config.yaml
num_hidden_layers: 8
vocab_size: 2048
hidden_act: "tanh_gelu"
qk_norm: false
attn_scale: 0.125
init_std_up: 0.049
learning_rate: 0.0096
max_grad_norm: 1.0
schedule: "wsd"
doc_mask: true
dataset: "wikipedia_en"
MLP neurons of a small language model. Each row is named by its layer, matrix (up: input weights; down: output weights) and neuron, and shows model dimensions 32-159. Each number is 200 + 20 x the weight over its row's rms, rounded and kept within 0 to 999.
After each neuron's rows, "fires after" lists the tokens most often just before its 100 highest values on Wikipedia text that the model never trained on; "fires before" lists the tokens most often just after its 100 highest values on Wikipedia text that the model never trained on.

L2.up192,204,192,212,217,189,184,191,216,235,217,233,222,202,189,163,203,199,177,219,228,205,205,181,177,215,187,187,194,158,206,204,209,183,193,210,217,262,205,215,211,231,206,157,217,200,222,205,207,205,190,164,183,230,191,203,175,203,180,196,200,198,192,180,224,233,139,206,230,212,193,182,179,208,234,195,222,231,151,230,191,214,196,188,189,204,208,206,196,165,215,156,166,166,177,224,228,195,220,199,206,197,199,197,199,211,212,190,163,155,178,198,205,219,196,211,204,190,241,190,203,195,178,197,181,181,221,196,228
L2.down192,174,208,152,209,226,193,211,233,234,232,184,184,190,183,213,215,185,200,226,191,223,173,215,195,181,187,203,171,179,189,232,207,199,211,186,194,208,234,192,206,221,189,212,227,183,206,199,208,215,209,196,206,179,198,209,212,221,197,212,181,210,198,198,166,215,170,221,225,227,207,187,218,205,227,182,214,212,171,188,199,213,176,204,194,154,196,191,189,176,154,193,179,192,193,194,199,201,233,207,236,177,207,205,177,208,203,227,176,237,213,189,219,243,227,230,185,183,201,193,173,199,207,208,173,168,227,206,197
fires after: "==", ".", " comp", " ==", " |", "c"
fires before: "\n", "|", "-", "The"

L2.up127,210,143,152,177,210,225,182,202,165,209,192,244,233,188,203,190,213,203,227,195,196,222,195,213,170,209,211,199,181,161,210,185,203,205,214,216,227,219,212,214,229,230,226,194,198,197,196,225,203,181,204,209,193,175,190,184,220,215,198,191,204,193,192,208,173,174,212,198,223,180,167,178,217,202,216,218,196,203,186,179,236,162,162,186,203,229,203,223,199,217,228,206,218,240,204,207,194,209,221,221,227,213,182,180,201,192,220,194,203,199,187,195,182,192,203,216,204,219,171,181,216,179,229,221,195,197,211,207
L2.down127,189,190,214,193,163,179,157,186,216,181,209,225,201,189,168,187,193,206,189,174,202,180,227,203,233,225,181,198,205,191,197,201,165,198,197,206,193,220,240,187,216,184,215,222,202,210,212,183,196,217,196,176,213,212,210,212,194,232,151,198,165,215,204,216,215,223,196,164,208,211,220,219,184,224,234,207,195,198,185,217,209,159,163,191,175,206,198,196,223,178,206,183,202,230,188,175,208,233,157,186,174,197,165,195,200,212,253,190,209,192,164,196,211,212,171,152,202,199,174,191,210,148,181,213,217,200,172,191
fires after: " =", "\n", " mi", " |", ".", " sp"
fires before: "\n", "|", "-"

L2.up716,185,167,199,177,193,226,166,184,205,179,237,230,196,207,162,185,164,208,197,228,180,164,182,161,197,229,209,198,203,155,217,194,214,191,242,227,207,215,217,218,231,140,203,182,228,188,192,220,214,176,215,172,199,167,210,189,194,166,220,232,198,200,232,200,199,195,211,177,185,148,190,190,221,209,216,172,205,202,211,214,208,225,217,163,170,207,224,208,197,194,239,243,243,197,200,201,181,208,196,197,200,215,202,195,168,199,197,145,219,210,202,225,188,176,194,210,212,179,208,183,167,214,198,192,179,181,187,228
L2.down716,209,198,204,200,208,240,185,188,211,198,220,214,201,191,201,194,184,224,123,247,197,157,213,196,201,193,216,183,195,181,200,190,228,195,228,186,164,222,187,233,193,177,203,242,221,206,179,208,174,207,236,201,189,170,228,217,188,222,206,197,161,181,203,207,214,200,195,236,227,190,210,197,214,206,210,194,218,217,206,210,234,174,184,171,197,244,152,174,179,205,234,204,184,176,194,203,202,215,237,212,213,204,183,209,173,220,190,185,209,187,195,213,177,234,216,200,206,176,191,189,203,235,200,209,227,192,202,195
fires after: " =", "\n"
fires before: "\n", "American", "B"

L2.up523,237,179,225,183,191,197,238,201,231,195,238,186,203,165,204,230,211,222,206,196,195,181,175,217,176,205,198,238,193,169,238,224,234,185,175,205,210,184,185,182,216,207,206,218,181,191,212,205,180,208,207,207,213,183,204,208,179,180,212,147,209,168,136,206,215,203,184,221,186,196,174,162,186,214,221,253,208,207,206,220,207,180,203,190,179,205,181,209,195,211,213,192,207,241,156,157,172,200,213,222,217,187,205,208,203,207,219,191,210,193,162,164,215,212,194,193,185,166,225,193,208,172,193,200,181,163,193,206
L2.down523,197,183,249,210,197,241,175,201,196,196,203,224,198,239,207,190,208,199,176,212,176,172,214,207,201,200,190,212,172,214,195,226,198,202,188,214,162,198,175,206,191,186,184,189,227,212,204,166,207,193,196,184,183,219,218,198,206,220,183,174,215,197,224,168,208,203,195,192,177,204,243,211,186,250,208,184,222,181,203,198,205,175,202,196,168,223,192,167,206,183,214,179,228,201,198,204,216,209,208,208,209,232,186,230,185,202,226,153,195,184,175,210,192,208,187,175,178,220,215,225,246,199,191,174,191,214,177,195
fires after: " =", "\n", "==", " |", "===", " =="
fires before: "\n", "|", "-", "The", "R"

L2.up832,198,235,228,185,209,213,246,200,208,208,232,242,176,168,204,180,202,217,179,224,221,170,194,226,179,190,211,216,177,191,206,166,197,232,220,174,178,168,203,210,208,213,168,149,218,261,228,184,179,181,234,210,238,216,206,192,217,216,189,207,201,159,198,217,226,200,157,231,197,172,208,221,192,190,190,225,209,196,213,173,205,218,203,231,198,196,201,201,177,211,208,198,181,231,231,199,187,203,188,184,205,180,186,209,184,226,185,203,202,221,194,196,147,211,194,195,204,187,203,208,201,202,175,226,228,245,204,226
L2.down832,229,175,215,211,214,184,235,174,175,198,214,213,176,211,210,181,193,171,213,234,224,197,218,222,226,182,215,214,183,179,208,220,228,200,181,223,194,179,230,213,203,186,194,196,186,182,198,217,204,214,214,208,203,209,201,220,165,236,199,187,179,167,207,212,215,223,217,212,178,192,201,220,198,179,211,187,205,191,189,199,163,227,228,161,159,169,195,203,194,200,186,242,197,193,222,186,222,200,230,226,195,206,182,209,206,183,226,191,224,223,205,210,150,153,209,186,193,189,164,173,182,167,217,222,217,201,221,203
fires after: "\n", "."
fires before: "\n", "-", "==", "In", "=", "|"

L2.up888,195,213,189,184,217,165,176,164,189,198,201,207,191,178,234,184,235,220,221,216,204,199,203,224,193,229,184,192,218,240,203,165,209,168,202,211,188,226,194,204,207,232,170,217,189,223,189,164,185,216,212,204,160,152,213,221,153,181,167,191,189,169,194,167,185,174,179,155,182,180,211,194,191,204,179,222,184,203,211,232,196,200,194,224,228,200,212,211,211,191,203,216,195,187,238,233,183,204,190,191,166,191,233,203,223,214,204,171,219,215,215,207,187,169,184,227,203,187,216,223,217,223,187,238,219,196,208,207
L2.down888,222,197,185,221,202,219,201,218,232,224,185,145,183,223,230,188,215,189,231,180,234,197,221,197,201,233,203,223,239,209,165,181,205,198,192,195,225,222,190,178,222,169,211,195,169,190,198,176,197,206,202,221,177,221,190,205,202,222,233,211,168,207,186,162,199,153,201,217,213,231,227,200,198,257,225,187,246,202,166,206,190,158,169,182,213,169,184,198,195,219,195,177,204,200,179,224,223,202,182,219,203,197,183,189,179,219,224,190,209,222,192,207,217,190,209,181,215,227,178,214,175,177,188,212,184,181,198,200
fires after: " |", "\n", ")"
fires before: "|", "-", "\n", "=="

L2.up830,171,180,208,232,162,174,190,220,224,184,209,205,164,185,193,195,174,240,207,191,182,187,223,186,178,212,219,168,250,191,203,168,203,204,193,209,224,229,182,206,193,203,207,180,202,212,165,203,203,209,204,239,173,226,188,169,200,178,178,219,163,201,208,212,193,214,223,194,191,186,219,222,196,205,169,226,180,212,188,204,186,192,227,224,204,208,228,206,234,193,167,178,191,196,224,180,166,202,209,175,204,170,160,193,178,220,218,206,217,166,165,237,175,220,167,199,175,195,188,211,206,192,213,199,200,223,195,197
L2.down830,206,221,181,183,214,217,238,211,195,195,193,182,219,235,172,167,183,209,184,194,212,224,174,196,200,172,201,190,198,215,200,198,201,202,172,179,179,210,147,214,181,235,211,173,192,198,153,204,173,191,171,175,220,196,210,199,178,180,230,218,203,213,203,168,196,209,165,197,218,238,166,176,211,182,205,222,235,184,194,196,212,216,216,211,202,194,197,221,220,190,204,223,185,179,202,208,201,184,205,223,228,209,229,218,219,248,168,182,200,218,195,188,193,200,207,208,209,250,237,200,186,167,182,205,229,232,176,207
fires after: " |", "\n", "."
fires before: "|", "\n", "-"

L2.up274,204,175,234,132,195,202,203,195,226,181,221,194,193,162,218,187,218,171,189,195,170,189,233,193,171,189,199,210,244,212,212,211,193,186,215,192,222,214,181,195,199,219,207,231,201,226,175,189,190,211,184,204,241,189,217,187,183,215,197,195,201,215,199,195,187,200,170,215,235,208,228,209,185,205,209,178,184,200,179,206,198,182,212,194,235,224,189,182,208,211,227,167,183,206,192,198,187,209,197,191,224,214,229,209,175,191,171,224,211,183,204,176,191,215,217,191,177,230,161,194,167,215,178,171,225,200,179,180
L2.down274,209,230,180,191,208,189,213,224,183,198,186,237,184,213,163,213,208,207,209,219,205,223,221,212,177,209,229,196,219,193,185,218,214,182,233,213,207,231,200,191,188,234,200,196,187,207,235,195,242,212,173,219,189,183,241,228,210,209,198,212,196,209,190,205,188,243,208,193,199,216,213,188,203,198,175,211,169,176,190,177,221,168,180,201,205,174,174,200,224,179,207,212,169,198,185,191,217,201,210,211,196,195,190,187,212,192,225,153,209,191,193,211,208,177,184,189,177,205,214,158,222,176,195,212,215,220,211,203
fires after: " |", "\n", " ="
fires before: "|", "\n"

L2.up361,177,222,215,244,210,218,230,192,205,197,181,211,179,165,178,193,162,230,196,203,176,214,204,198,194,206,191,194,191,190,184,210,193,181,193,186,211,195,236,198,219,210,185,197,174,169,210,230,194,196,188,205,172,221,196,184,215,175,157,231,185,199,211,174,201,212,239,214,182,208,228,201,207,191,189,165,203,186,211,217,195,210,188,222,210,171,202,205,198,224,201,197,189,210,233,227,213,181,216,183,201,197,193,207,194,184,173,223,178,204,230,203,164,210,189,203,221,205,170,239,188,202,188,168,182,199,204,216
L2.down361,175,183,204,208,164,169,210,175,158,200,213,181,229,181,202,207,206,185,225,193,197,183,179,202,217,222,200,209,203,218,176,227,207,181,187,155,215,213,195,236,183,201,212,191,196,228,184,203,212,186,189,189,200,260,181,236,194,190,212,206,219,207,189,180,175,158,223,230,232,189,243,227,216,215,177,201,213,195,211,235,216,198,197,210,209,195,213,188,190,201,193,207,188,203,225,191,204,183,200,185,220,172,199,189,192,190,196,204,222,196,220,196,206,205,196,202,207,225,208,205,198,198,184,193,205,208,171,166
fires after: "\n", "."
fires before: "\n", "==", "In", "The"

L2.up442,202,167,218,205,205,185,215,238,208,204,201,201,226,203,193,180,195,216,215,177,200,190,203,210,166,174,230,214,205,247,212,239,212,219,206,204,198,228,205,217,195,193,191,212,229,184,219,202,150,206,189,218,159,186,166,238,218,186,221,175,223,217,215,182,221,180,194,201,213,186,171,209,186,206,177,200,182,221,188,237,172,218,206,209,231,218,202,236,153,220,206,212,193,209,210,210,198,197,157,191,204,207,222,157,209,212,200,199,170,224,178,197,234,205,178,206,213,203,198,208,198,179,168,195,187,203,181,201
L2.down442,225,192,162,233,228,231,203,209,205,175,198,199,206,204,192,199,219,169,206,178,173,191,196,206,200,208,185,219,200,170,185,200,230,193,161,208,207,195,212,210,203,227,200,186,211,209,133,185,175,188,197,208,229,218,186,196,159,218,246,187,166,218,196,200,213,209,183,191,205,209,203,195,195,186,221,188,231,203,168,234,214,217,179,211,205,186,217,202,192,182,165,210,196,200,215,203,186,169,216,202,192,223,195,204,189,235,196,199,175,217,234,187,228,195,206,196,218,219,173,185,235,190,182,192,200,205,203,206
fires after: " 1", " 0", " |", " 2", ";", " 4"
fires before: "\n", " 0", " 1", " |", " —"